config.yaml
num_hidden_layers: 12
hidden_size: 256
intermediate_size: 704
hidden_act: "swiglu"
norm_eps: 1e-05
warmup_steps: 376
schedule: "wsd"
train_tokens: 644200000
MLP neurons of a small language model. Each row is named by its layer, matrix (gate and up: input weights) and neuron, and shows model dimensions 144-239. Each number is 200 + 30 x the weight over its row's rms, rounded and kept within 0 to 999. A neuron's up and down rows have the sign that makes its largest values positive.
After each neuron's rows, "fires in" lists the words (lower case) most often at its 100 highest values on Wikipedia text that the model never trained on; "fires on" lists the tokens most often at its 100 highest values on Wikipedia text that the model never trained on. A number after a token or word is its count.

L7.gate182,191,188,129,174,136,174,227,194,178,131,218,186,197,131,195,138,201,215,230,221,245,194,198,193,202,166,207,170,219,233,193,195,276,197,193,156,208,222,189,181,182,172,215,198,217,221,238,194,184,225,193,199,198,216,237,191,227,187,155,213,240,238,231,206,177,152,135,154,167,228,190,168,229,218,169,219,229,237,181,176,231,166,220,271,181,255,256,227,211,157,197,170,153,202,177,237
L7.up182,195,171,169,184,217,224,204,212,183,172,252,222,220,214,193,188,243,177,256,220,215,207,176,200,212,202,220,237,212,197,227,236,230,261,166,192,158,184,226,173,174,202,200,191,224,212,218,160,198,228,194,244,149,151,218,186,239,172,236,179,153,174,225,246,259,137,196,159,200,175,185,147,187,162,215,214,183,211,222,219,221,177,228,199,198,196,189,205,186,209,253,174,147,181,193,197
fires in: "as" 68
fires on: " as" 71, " As" 10, "al" 6

L4.gate616,196,203,164,206,206,186,192,145,202,248,170,174,175,219,173,171,259,212,251,191,159,232,198,224,193,213,231,168,237,172,178,194,224,166,220,159,176,202,197,200,203,179,192,213,226,179,222,235,191,115,187,188,239,192,179,246,210,154,215,188,248,170,194,237,204,257,186,214,216,242,229,216,179,91,204,134,194,183,188,192,225,194,242,215,125,215,159,187,160,191,164,119,212,213,227,124
L4.up616,192,235,141,222,183,195,180,219,150,192,214,248,282,195,225,247,209,212,181,184,192,184,198,198,168,151,164,202,237,186,218,194,214,190,202,211,217,195,233,233,210,208,174,219,200,191,230,222,157,285,196,173,210,203,188,257,200,184,218,131,148,155,189,185,156,161,201,217,160,218,210,180,234,223,241,199,249,174,178,215,180,168,182,200,172,217,265,179,183,175,183,225,201,160,210,234
fires in: "of" 69, "up" 5
fires on: " of" 69, " up" 5

L7.gate605,195,189,193,126,244,209,155,167,163,221,221,195,237,187,205,164,236,239,195,179,203,201,233,178,204,184,138,248,193,155,202,188,242,233,197,182,171,183,191,188,152,222,198,202,187,205,154,211,163,207,166,211,222,260,155,210,239,193,171,194,180,186,194,200,217,168,181,246,176,230,222,117,164,213,219,198,246,221,220,235,174,162,218,198,212,226,181,175,216,246,203,166,242,197,202,209
L7.up605,192,155,238,161,181,204,190,162,144,215,148,239,187,232,248,229,194,204,165,227,225,202,207,203,180,161,134,165,171,128,221,183,212,190,182,174,241,211,151,207,193,205,214,224,227,271,227,170,195,204,202,161,171,227,198,146,187,189,214,181,173,191,215,206,207,213,193,225,171,166,212,204,205,131,193,186,159,205,256,201,184,185,226,200,203,188,184,212,151,231,147,170,184,160,188,199
fires in: "000" 51, "500" 4, "as" 4
fires on: "0" 60, "g" 7, "5" 6, "6" 6, " as" 4

L9.gate349,198,187,193,205,203,161,217,148,168,187,188,195,168,216,182,171,223,218,229,184,239,235,209,190,235,171,163,180,216,193,157,211,257,198,207,172,151,244,200,203,171,215,183,223,205,227,206,208,234,181,256,156,188,178,175,222,221,202,186,248,181,234,207,223,159,209,153,174,169,199,195,164,231,174,159,170,156,197,208,204,216,130,192,178,185,195,167,266,165,226,208,189,212,191,199,188
L9.up349,178,217,219,199,224,180,221,187,241,118,239,188,194,213,240,154,228,207,183,228,279,179,204,211,217,182,208,221,215,147,221,190,177,240,203,221,147,180,167,158,202,229,254,206,196,246,185,251,187,133,155,224,207,215,201,188,201,204,225,177,223,184,231,260,239,185,210,178,183,188,167,161,203,207,237,207,203,143,198,185,172,180,186,233,215,200,222,182,187,201,251,212,158,152,182,204
fires in: "as" 46, "and" 24
fires on: " as" 43, " and" 24, "As" 5, "s" 4

L5.gate4,156,180,179,196,223,174,174,240,192,224,182,184,195,220,199,218,212,216,203,239,264,235,172,213,247,189,183,212,164,213,210,190,189,189,169,164,218,202,204,170,163,176,177,225,133,173,212,169,199,286,263,191,194,173,277,200,186,197,171,224,228,204,203,205,207,237,158,188,220,223,204,166,219,213,199,201,200,216,210,188,235,187,213,205,178,157,158,207,182,173,226,208,159,153,245,210
L5.up4,176,117,188,187,219,231,169,220,172,170,226,165,233,197,141,184,287,229,192,192,235,251,248,191,222,197,145,176,185,199,204,198,160,165,172,202,264,233,228,180,148,225,218,230,216,166,211,228,200,216,208,192,240,229,183,263,191,216,236,181,200,262,225,207,187,201,182,250,240,186,172,150,183,196,211,118,251,140,196,215,226,214,233,156,159,197,218,168,190,187,222,156,236,164,218,212
fires in: "and" 39, "who" 7, "men" 5, "people" 4, "women" 4
fires on: " and" 39, "man" 9, " who" 7, " men" 5, "s" 5

L8.gate216,195,209,222,186,203,187,174,238,204,213,201,184,203,204,234,193,209,209,175,151,181,171,228,247,274,200,195,176,209,199,253,221,176,250,216,209,196,201,192,210,191,172,187,259,213,260,240,220,178,206,170,262,239,228,222,231,175,184,238,267,182,201,224,234,232,177,199,188,186,233,206,157,172,157,194,152,210,238,192,195,197,160,210,220,253,207,141,232,197,210,187,249,173,207,133,164
L8.up216,213,231,178,197,201,172,149,159,201,225,187,126,198,192,193,210,252,182,178,223,209,247,186,169,228,211,225,226,159,253,204,158,185,232,186,218,159,172,254,213,190,231,171,200,161,196,198,204,142,219,212,166,105,199,157,159,122,164,230,190,252,205,214,257,222,207,240,169,234,228,157,200,234,202,175,204,215,210,231,169,183,157,229,166,225,163,221,129,254,207,224,165,209,207,165,188
fires in: "his" 47, "her" 14, "and" 9, "of" 7, "s" 7
fires on: " his" 46, " her" 15, " and" 9, "s" 9, " of" 6

L7.gate611,176,197,170,201,221,182,168,181,207,204,217,213,161,212,204,184,235,208,205,166,162,179,219,178,206,213,162,214,217,206,214,144,190,148,182,188,183,157,205,270,190,180,203,190,195,140,173,205,192,169,211,203,201,192,160,277,248,170,194,144,200,211,233,227,196,173,276,221,196,273,241,196,198,222,137,170,182,216,166,181,224,219,255,226,223,192,140,251,238,234,169,206,197,191,252,234
L7.up611,208,179,211,202,207,255,190,214,195,206,187,176,197,220,202,230,298,234,238,243,227,169,206,176,185,169,255,211,173,241,225,232,214,189,202,203,191,178,195,223,202,217,254,175,173,197,155,209,224,219,218,198,247,203,156,184,205,233,183,170,240,189,231,263,235,205,236,207,194,188,250,239,156,197,194,210,205,193,211,203,157,215,142,193,218,161,222,193,159,176,220,204,240,173,235,174
fires in: "and" 60, "of" 12, "the" 5
fires on: " and" 60, " of" 12, " the" 5, "ve" 4

L7.gate44,196,168,217,246,202,178,209,205,199,232,219,224,222,250,182,197,231,215,192,212,214,228,195,203,233,157,180,252,195,222,131,108,189,235,193,160,207,228,194,172,152,167,179,191,198,171,260,180,195,220,252,232,251,199,216,182,235,210,186,196,203,223,229,175,164,220,172,231,213,205,151,224,204,209,141,176,215,176,203,202,205,203,285,237,165,234,212,243,204,222,205,258,200,211,205,178
L7.up44,201,231,186,196,204,188,242,228,197,221,208,248,175,270,192,181,182,227,137,168,197,228,229,190,204,172,188,199,175,221,149,144,238,286,240,228,202,203,180,223,192,218,215,197,199,199,244,174,148,201,202,239,221,210,234,137,199,206,175,190,235,190,183,194,220,210,181,175,184,197,167,196,215,205,148,210,197,227,185,182,237,189,234,215,202,195,210,189,214,264,179,249,225,186,226,204
fires in: "before" 28, "until" 28, "when" 16, "if" 10, "after" 5, "since" 4
fires on: " until" 28, " before" 27, " when" 12, " if" 10, " after" 5

L9.gate220,199,178,261,163,234,204,232,179,169,200,204,252,211,157,182,186,212,230,231,194,161,154,163,202,228,227,163,260,186,251,214,219,209,153,220,172,183,216,217,187,214,162,217,236,208,246,208,215,215,176,180,217,226,191,156,223,203,182,237,209,193,264,204,197,168,167,200,255,198,200,215,286,207,163,200,216,192,228,151,241,170,174,239,202,231,240,166,205,128,223,201,198,159,217,163,167
L9.up220,220,227,182,210,180,241,218,252,194,231,207,263,232,219,179,198,179,228,171,147,145,175,205,194,200,207,205,232,212,235,244,179,219,179,230,235,202,254,227,177,188,159,156,230,229,201,177,220,201,194,221,153,182,226,197,161,262,198,193,251,183,205,153,192,190,243,227,231,183,216,257,199,205,227,232,228,198,216,212,176,167,210,199,178,193,175,215,161,200,177,137,192,200,216,147,71
fires in: "the" 21, "s" 14, "a" 11, "team" 4, "pastor" 4
fires on: " the" 21, "s" 15, " a" 11, " team" 4, " past" 4

L8.gate213,165,164,237,248,174,212,215,183,248,169,220,256,209,158,177,158,219,198,223,208,197,170,176,191,226,217,147,248,228,188,215,217,255,155,245,157,255,219,183,222,150,172,176,182,215,213,174,142,195,196,201,175,218,194,168,183,273,169,181,236,178,219,221,195,148,222,229,118,213,210,188,166,226,213,256,203,166,188,147,206,200,188,197,204,175,226,192,184,191,163,171,233,205,175,199,126
L8.up213,150,160,222,151,193,253,209,175,173,163,182,229,154,195,179,173,135,229,231,207,172,243,214,280,230,248,160,202,218,205,225,163,249,203,199,199,191,225,227,155,204,162,253,180,191,205,234,225,210,197,190,143,245,183,227,214,208,199,239,235,240,150,168,210,154,204,198,199,218,171,221,247,217,209,177,185,194,167,192,126,197,222,207,212,205,180,208,165,221,155,230,238,186,244,241,215
fires in: "the" 41, "of" 10, "s" 9
fires on: " the" 42, " of" 10, "s" 9

L8.gate450,216,169,197,233,202,198,198,205,195,217,173,181,237,169,226,230,229,204,193,132,234,246,225,226,258,215,208,246,221,171,231,175,193,207,188,195,203,187,213,208,151,129,179,147,159,237,223,214,200,190,223,183,228,162,191,222,207,238,236,254,193,275,176,197,205,183,134,167,158,221,181,129,248,214,213,166,180,179,221,223,265,174,200,231,174,220,212,231,219,204,216,220,199,169,168,150
L8.up450,226,179,216,166,176,132,202,211,217,114,220,184,215,178,123,206,187,189,186,204,169,180,180,224,254,196,198,200,181,199,158,215,130,219,144,192,213,178,192,195,152,176,211,163,145,227,186,142,210,259,146,170,211,194,175,205,190,198,216,199,238,233,169,178,208,216,151,206,162,177,184,263,198,185,157,214,202,206,179,220,228,141,190,200,176,226,226,198,206,235,230,222,184,222,206,181
fires in: "to" 80, "on" 17
fires on: " to" 82, " on" 17

L8.gate249,174,189,197,217,229,250,149,185,186,203,211,205,172,158,191,168,227,202,200,203,210,190,202,199,238,188,195,163,195,204,176,208,216,183,186,184,213,180,211,165,192,218,175,218,206,213,221,203,180,212,152,200,206,181,228,145,197,244,221,215,122,189,261,172,215,187,175,173,224,226,220,198,198,215,209,213,189,243,131,228,185,216,211,221,194,205,216,250,170,161,144,152,215,150,201,203
L8.up249,223,159,244,182,159,193,213,174,212,177,242,204,162,204,217,198,182,203,212,275,196,221,164,190,203,202,229,241,170,186,224,212,207,201,187,191,117,222,219,180,214,185,169,136,205,234,168,220,237,197,207,172,249,183,235,199,233,200,207,180,209,192,241,233,178,186,251,204,231,198,294,233,242,202,223,205,194,250,152,164,210,267,239,246,200,247,174,224,161,210,176,192,146,181,184,235
fires in: "as" 39, "considered" 7, "elected" 7, "appointed" 6, "became" 6
fires on: " as" 39, " considered" 7, " elected" 7, " appointed" 6, " became" 6, " the" 4

L5.gate18,199,185,205,158,205,171,189,267,200,196,217,145,210,181,190,231,195,209,168,215,189,205,208,198,241,207,175,150,180,202,244,159,212,224,277,191,248,164,211,193,135,175,198,201,218,198,204,226,193,173,175,230,207,205,190,221,235,187,187,204,159,251,191,195,145,206,225,215,222,227,196,138,194,186,204,134,208,180,173,156,197,215,232,153,219,178,211,218,223,180,217,208,217,193,236,195
L5.up18,173,200,139,193,247,221,217,223,183,170,195,167,179,206,196,148,255,229,238,181,255,199,233,182,238,222,185,176,203,206,247,150,161,167,216,191,214,229,198,187,238,185,242,216,252,237,158,212,231,182,166,161,209,202,257,216,132,199,181,216,246,236,228,219,189,185,244,186,191,187,166,210,183,163,170,204,220,123,220,235,213,245,155,228,295,205,172,130,274,169,180,213,213,163,195,174
fires in: "and" 96
fires on: " and" 96, " or" 4

L5.gate493,203,235,206,158,192,171,208,187,163,184,236,241,153,196,171,192,190,215,245,151,198,195,210,193,232,167,172,234,200,188,199,175,183,228,251,194,213,228,155,165,175,181,181,185,239,216,218,194,225,204,211,200,188,238,173,212,192,179,171,244,145,203,224,159,194,233,202,136,217,172,248,203,198,240,204,156,197,215,215,206,207,181,183,179,181,189,228,204,225,190,212,205,188,163,211,167
L5.up493,158,250,255,177,196,234,224,187,178,235,256,175,204,182,232,222,197,193,179,203,206,215,209,211,273,174,195,231,155,243,184,122,202,215,206,176,212,186,155,188,227,226,193,229,207,204,173,169,204,195,176,218,236,237,193,208,229,196,194,193,209,185,203,213,205,209,219,179,220,230,135,149,261,223,168,221,183,152,142,189,140,243,220,196,210,207,206,201,240,217,239,187,157,250,208,175
fires in: "after" 49, "hjálmsdóttir" 4
fires on: " after" 24, " After" 22, "After" 7, "ł" 6

L7.gate164,185,220,208,176,243,159,158,199,204,227,217,185,208,197,193,204,128,172,254,182,158,151,213,203,219,254,236,230,218,204,159,172,219,198,244,175,202,171,245,234,229,173,208,256,208,143,188,188,173,244,181,222,157,215,136,261,222,211,159,206,131,227,181,201,238,172,174,221,183,212,153,214,169,255,206,170,214,247,139,240,209,194,222,187,236,205,188,229,177,192,254,187,159,182,162,237
L7.up164,236,222,197,224,151,147,203,199,217,198,208,222,247,181,211,203,234,221,163,209,193,124,184,215,176,171,175,213,218,151,196,226,167,127,219,208,192,198,181,180,209,203,198,187,155,211,227,179,218,183,166,201,192,199,186,251,183,195,216,191,179,252,194,277,173,204,247,141,137,230,188,118,215,197,214,168,208,252,228,229,181,213,160,195,129,194,202,199,216,229,226,233,125,165,244,129
fires in: "along" 18, "of" 14, "on" 8, "led" 4, "downtown" 4, "over" 4
fires on: " along" 18, " of" 14, " down" 8, " on" 8, "ed" 7, " over" 6

L8.gate38,211,215,180,229,197,234,211,208,228,183,253,247,202,158,171,181,188,194,154,188,182,152,131,186,187,230,198,164,212,193,193,214,171,194,185,174,257,224,210,133,188,191,200,184,206,198,195,139,222,217,223,275,137,185,186,162,242,158,196,230,118,200,172,253,170,234,204,175,246,240,216,211,191,206,174,167,219,240,228,240,243,197,198,186,192,204,207,163,198,229,159,223,166,210,206,201
L8.up38,241,246,206,225,193,210,198,210,188,186,180,194,145,240,196,212,185,183,251,126,191,229,153,240,175,200,213,198,191,225,178,192,259,173,229,203,201,228,184,137,240,186,175,229,196,197,244,191,219,269,254,204,184,192,224,184,200,225,211,168,153,180,199,211,168,199,242,205,193,238,155,205,183,197,204,237,189,133,197,177,159,187,175,231,181,156,168,178,200,139,235,187,215,146,208,183
fires in: "the" 42, "was" 12, "is" 10, "signed" 4
fires on: " the" 42, " was" 12, " is" 10, " signed" 4, "er" 4

L8.gate232,201,230,174,205,133,182,187,132,176,156,255,158,232,174,279,181,215,190,200,239,155,170,228,203,230,214,165,168,181,200,166,201,228,176,298,211,168,206,199,154,175,248,163,165,241,186,201,220,176,180,213,201,227,183,223,181,245,198,216,248,210,206,191,246,233,199,238,167,212,229,173,181,209,227,186,181,162,195,173,186,216,175,215,215,210,196,175,216,188,157,174,240,169,143,216,163
L8.up232,196,200,165,214,222,190,196,236,181,169,268,185,190,183,253,221,177,182,188,224,194,236,186,169,201,170,215,206,127,235,215,200,185,240,196,241,149,231,161,211,237,190,230,166,237,219,213,241,253,171,176,245,240,194,232,203,176,260,274,231,286,180,224,242,206,221,257,206,137,184,174,221,275,203,204,234,177,207,232,165,243,216,162,208,179,183,205,202,153,233,249,233,232,208,217,174
fires in: "his" 25, "a" 14, "and" 8, "her" 4, "the" 4
fires on: " his" 19, " a" 15, " and" 8, " His" 6, " her" 4, " the" 4

L5.gate671,209,155,115,215,228,207,199,195,189,267,120,192,223,204,173,206,199,204,213,229,175,181,195,231,175,237,205,262,234,224,232,235,174,152,176,168,196,195,247,183,164,162,160,188,192,213,169,193,209,164,240,200,265,215,151,167,230,212,198,206,212,228,182,228,206,208,226,206,136,265,162,170,201,203,186,153,171,181,141,237,247,143,214,230,190,228,244,172,250,187,200,239,198,177,209,255
L5.up671,188,229,196,172,244,218,210,201,263,194,213,229,216,189,193,192,228,232,245,182,221,185,223,206,223,234,174,213,204,144,226,185,160,203,208,172,200,227,221,192,181,125,138,208,218,217,232,208,242,185,164,182,178,200,151,125,235,228,207,238,243,167,201,187,211,192,213,263,196,179,173,208,175,209,225,205,196,246,203,227,202,178,214,222,211,149,165,170,179,224,254,204,164,202,230,213
fires in: "at" 28, "in" 27, "to" 25, "of" 4
fires on: " at" 28, " in" 28, " to" 27, " of" 4

L7.gate363,207,153,203,165,221,189,152,164,212,206,193,186,160,204,231,234,222,256,256,154,184,172,146,293,224,185,262,212,212,161,230,180,203,176,243,213,180,238,157,220,235,143,219,208,225,274,197,217,210,229,211,211,202,237,198,195,194,233,188,236,222,263,200,182,242,196,190,220,208,193,207,235,180,220,160,204,173,211,191,263,231,176,218,216,148,195,145,190,188,233,229,228,248,203,181,222
L7.up363,215,179,177,168,212,268,228,201,263,162,165,150,216,166,203,217,177,207,169,209,199,230,180,196,161,183,201,180,289,147,186,213,129,214,151,195,155,129,175,188,168,217,205,189,233,233,116,201,214,228,150,186,153,197,190,170,232,217,158,184,198,238,165,226,220,210,207,206,167,215,190,197,200,211,176,218,175,276,196,221,175,174,178,263,200,157,247,213,187,229,187,184,193,162,186,237
fires in: "to" 54, "born" 16, "in" 8, "and" 6, "on" 5
fires on: " to" 55, "born" 10, " in" 8, " and" 6, " on" 5, " born" 5

L7.gate638,204,146,173,144,163,168,228,160,227,208,131,169,256,189,225,202,182,229,205,192,181,196,215,214,254,198,200,190,261,198,205,172,234,233,183,189,141,174,198,289,209,227,192,190,182,167,240,233,244,144,171,251,214,245,135,199,203,232,240,136,229,217,168,167,207,242,227,202,189,244,187,209,181,170,172,161,213,227,207,230,164,213,206,215,186,199,214,212,203,224,229,210,134,170,191,228
L7.up638,191,189,186,190,187,149,226,209,204,218,195,203,217,180,199,190,170,207,215,209,206,231,189,173,202,205,201,143,250,216,195,242,239,246,161,181,213,240,181,191,168,205,110,208,158,185,245,155,153,167,205,260,208,188,172,154,261,164,247,213,270,238,207,192,186,170,248,209,211,206,167,183,169,175,182,187,275,152,210,240,193,182,174,201,189,207,218,181,108,238,183,210,207,200,195,187
fires in: "of" 43, "in" 12, "across" 6, "throughout" 5, "southeast" 5, "from" 4
fires on: " of" 43, " in" 12, " across" 6, " throughout" 4, " from" 4, " South" 4

L8.gate590,196,196,149,178,218,169,157,172,226,191,178,201,151,199,198,206,215,191,238,191,219,178,217,201,186,229,163,185,206,261,163,144,208,176,240,170,236,177,203,242,227,212,173,195,168,172,177,241,254,297,108,235,198,195,204,229,195,230,216,198,229,233,172,210,240,247,204,206,167,206,196,211,233,169,216,215,222,209,150,211,183,240,221,263,192,193,176,253,219,211,199,158,196,225,183,233
L8.up590,186,162,233,161,203,181,187,176,173,204,212,202,244,178,171,254,175,172,198,175,240,188,221,257,134,206,160,166,201,214,234,212,158,187,200,218,200,202,127,194,239,183,204,218,207,199,179,182,276,218,227,144,200,250,220,164,222,172,255,235,167,218,184,210,195,205,179,216,211,214,219,124,171,185,172,150,194,201,201,201,245,201,216,201,182,235,165,237,168,268,210,171,207,198,219,212
fires in: "as" 28, "with" 23, "despite" 8, "after" 5
fires on: " with" 20, "As" 12, " As" 12, "Despite" 8, " as" 4, " and" 4

L4.gate698,203,196,160,212,192,190,178,167,256,260,204,250,256,163,186,211,194,154,165,169,179,228,251,255,234,207,224,192,191,228,218,223,204,198,182,205,164,146,204,204,186,157,242,189,199,218,164,244,190,210,174,212,200,219,203,185,224,191,228,228,205,236,199,219,196,205,219,206,230,227,215,193,222,178,122,170,199,166,214,230,173,202,184,201,160,171,178,224,243,127,231,232,148,215,158,147
L4.up698,191,195,226,203,170,140,155,225,245,199,247,241,195,163,200,253,171,183,180,176,222,171,238,152,200,165,169,212,188,198,232,218,242,227,240,188,164,226,157,172,143,187,134,215,190,225,219,217,196,135,193,231,236,189,226,156,194,199,255,240,203,212,205,245,178,195,234,231,236,210,169,221,220,221,188,185,216,124,175,203,219,236,210,227,202,218,197,205,198,163,225,266,261,180,206,131
fires in: "of" 71
fires on: " of" 71, "s" 9, "od" 4

L8.gate663,215,163,166,118,222,199,225,203,229,234,209,206,234,191,214,229,190,220,218,171,178,174,240,251,258,190,209,225,234,166,181,202,166,216,181,210,164,139,256,217,221,194,166,201,235,236,226,204,248,173,178,156,243,202,159,214,216,239,165,194,200,204,123,171,226,235,212,193,178,234,204,188,198,192,228,170,234,178,192,257,214,202,244,201,199,172,224,252,186,184,222,206,151,190,187,167
L8.up663,217,159,136,123,230,183,194,243,238,242,180,235,257,194,201,194,164,173,200,187,175,190,257,273,193,204,171,186,198,182,196,218,168,237,178,242,191,166,211,251,193,180,143,188,203,169,191,174,214,193,182,188,236,223,187,187,225,256,181,175,248,190,137,119,210,191,232,196,152,212,266,176,214,219,210,208,200,177,193,254,206,166,170,182,214,173,250,223,207,225,214,192,219,210,188,206
fires in: "to" 31, "of" 21, "in" 17, "at" 12
fires on: " to" 31, " of" 21, " in" 18, " at" 12, "ing" 4

L8.gate178,281,202,176,205,231,189,181,214,195,217,186,179,190,221,152,165,202,235,176,162,170,189,211,219,160,206,225,188,213,206,194,172,193,231,207,269,176,187,165,223,187,184,234,189,177,204,227,169,190,236,211,208,219,185,195,172,173,244,182,224,206,188,177,204,231,171,194,220,176,233,220,210,245,225,143,241,176,231,180,233,217,185,161,197,172,175,177,234,199,163,216,211,173,153,168,189
L8.up178,213,239,207,225,212,191,170,191,122,228,198,145,240,160,204,225,236,248,150,149,214,138,217,226,213,216,219,186,243,192,172,167,224,166,221,175,143,196,206,174,149,181,241,220,235,247,223,176,191,223,210,229,273,190,168,177,183,237,151,224,177,216,188,209,219,206,191,196,206,265,166,236,245,257,166,209,193,235,142,239,244,225,211,275,175,189,156,266,211,177,214,214,119,121,196,150
fires in: "on" 66, "at" 8, "to" 5, "under" 5
fires on: " on" 67, " at" 8, " to" 5, " under" 5

L7.gate655,165,182,181,193,209,187,214,220,207,226,200,228,237,229,172,186,206,194,203,232,227,217,199,196,203,184,212,199,180,185,196,210,215,201,285,178,177,218,184,176,175,220,149,254,157,244,219,222,183,189,146,182,222,191,241,218,189,206,251,212,150,137,156,242,188,177,189,241,219,220,169,243,216,184,198,180,215,224,224,211,223,129,275,223,147,205,170,268,209,162,154,157,189,171,213,170
L7.up655,186,203,178,215,199,205,169,226,179,173,174,201,204,205,220,144,209,192,211,171,219,182,252,200,212,186,184,196,232,183,135,231,192,178,210,210,179,200,195,205,201,232,235,240,168,210,210,150,249,298,226,203,247,181,212,246,150,222,223,146,185,193,185,219,191,188,218,189,181,209,172,185,213,168,183,152,154,218,191,225,240,194,178,188,166,196,252,226,227,225,148,187,216,228,146,261
fires in: "as" 66, "of" 14
fires on: " as" 68, " of" 14

L4.gate628,199,217,196,219,195,232,194,151,176,275,188,138,200,209,198,193,201,228,165,187,213,158,191,233,228,173,203,239,155,259,203,162,260,146,242,191,166,199,190,182,258,191,194,232,195,170,234,203,175,194,179,132,205,161,182,204,198,214,206,163,238,224,188,204,202,206,253,206,222,219,173,173,192,186,232,194,225,141,156,193,218,233,230,231,268,226,254,210,214,235,227,175,142,169,202,182
L4.up628,179,254,217,169,205,165,98,213,189,223,200,180,206,163,228,168,237,202,204,207,202,192,217,151,265,154,232,265,211,183,176,194,193,210,194,197,227,197,190,164,251,214,175,206,229,186,179,178,230,158,176,177,241,154,123,221,228,167,263,230,241,158,209,228,188,194,234,177,227,205,192,192,214,193,265,157,247,179,162,233,202,171,210,130,154,206,229,184,139,305,228,222,195,197,199,164
fires in: "of" 34, "on" 10, "help" 7, "to" 5
fires on: " of" 34, " on" 10, " help" 7, " to" 5, "ing" 4

L5.gate46,181,204,237,184,167,202,177,200,160,186,204,177,203,180,219,184,198,247,192,183,167,206,174,183,238,156,157,254,226,207,156,169,218,232,250,156,200,218,217,220,170,247,213,157,183,242,196,207,250,178,191,195,182,218,199,217,172,211,245,211,228,210,199,209,235,215,223,198,152,215,169,164,283,197,193,216,197,210,242,218,196,189,184,221,232,260,190,212,165,223,245,227,179,236,186,161
L5.up46,191,143,184,211,220,173,220,193,163,235,233,172,189,217,179,205,229,204,221,229,194,142,181,207,217,177,229,179,214,208,232,227,219,204,211,175,246,249,184,180,221,178,204,214,201,201,197,196,198,222,214,215,240,205,163,165,198,133,184,244,188,264,221,189,201,185,257,178,225,213,163,207,200,182,184,169,231,243,219,271,163,235,256,238,226,196,166,179,191,213,189,167,154,201,182,137
fires in: "for" 58, "before" 13, "with" 8, "in" 6, "of" 4
fires on: " for" 61, " before" 13, " with" 8, " in" 6, " of" 4

L5.gate670,173,211,224,195,217,223,157,196,217,219,225,191,191,256,232,227,210,180,183,186,189,243,218,223,191,180,199,184,184,201,235,237,152,176,167,184,207,184,214,200,177,211,188,182,247,205,165,198,227,184,190,178,193,241,155,228,197,274,222,195,221,247,157,204,208,197,190,200,211,224,172,183,203,143,193,187,212,224,147,253,159,222,277,209,174,177,139,172,195,221,242,151,190,203,163,241
L5.up670,199,241,187,165,214,189,200,198,167,205,197,205,171,198,188,178,205,200,195,157,154,214,188,203,204,182,205,181,216,167,175,183,144,181,178,197,252,231,163,242,185,228,158,232,194,238,237,219,286,167,232,172,170,173,249,210,210,229,200,225,200,216,212,256,218,188,217,219,155,212,275,206,237,177,207,135,199,224,196,289,186,182,240,192,180,246,198,161,201,182,193,215,243,166,186,187
fires in: "with" 30, "and" 22, "everything" 4
fires on: " with" 29, " and" 22, "ing" 22, "Heavy" 5

L5.gate98,174,180,168,144,226,193,145,188,161,149,221,184,184,200,187,235,207,197,190,160,223,252,230,217,166,150,202,217,200,226,203,193,238,180,264,153,210,211,157,230,166,209,171,162,179,235,231,217,198,208,182,197,231,165,177,161,193,227,224,205,210,225,185,239,194,225,227,198,189,220,193,251,261,239,193,138,176,224,117,227,190,200,228,222,177,201,133,236,186,224,205,207,159,229,191,163
L5.up98,189,171,233,196,189,214,128,146,191,186,200,168,181,190,173,174,235,224,207,196,286,209,202,216,229,165,125,182,197,212,186,180,237,188,220,186,260,260,151,203,146,205,227,215,192,211,239,163,200,168,197,178,251,235,262,219,236,199,204,236,177,203,181,207,240,202,210,218,217,206,212,171,234,196,215,132,170,182,175,203,227,176,168,173,174,176,247,140,173,183,217,198,212,224,198,203
fires in: "and" 21, "who" 17, "with" 11, "that" 10, "which" 7, "to" 5
fires on: " and" 21, " who" 17, " with" 11, " that" 10, " which" 7, " to" 6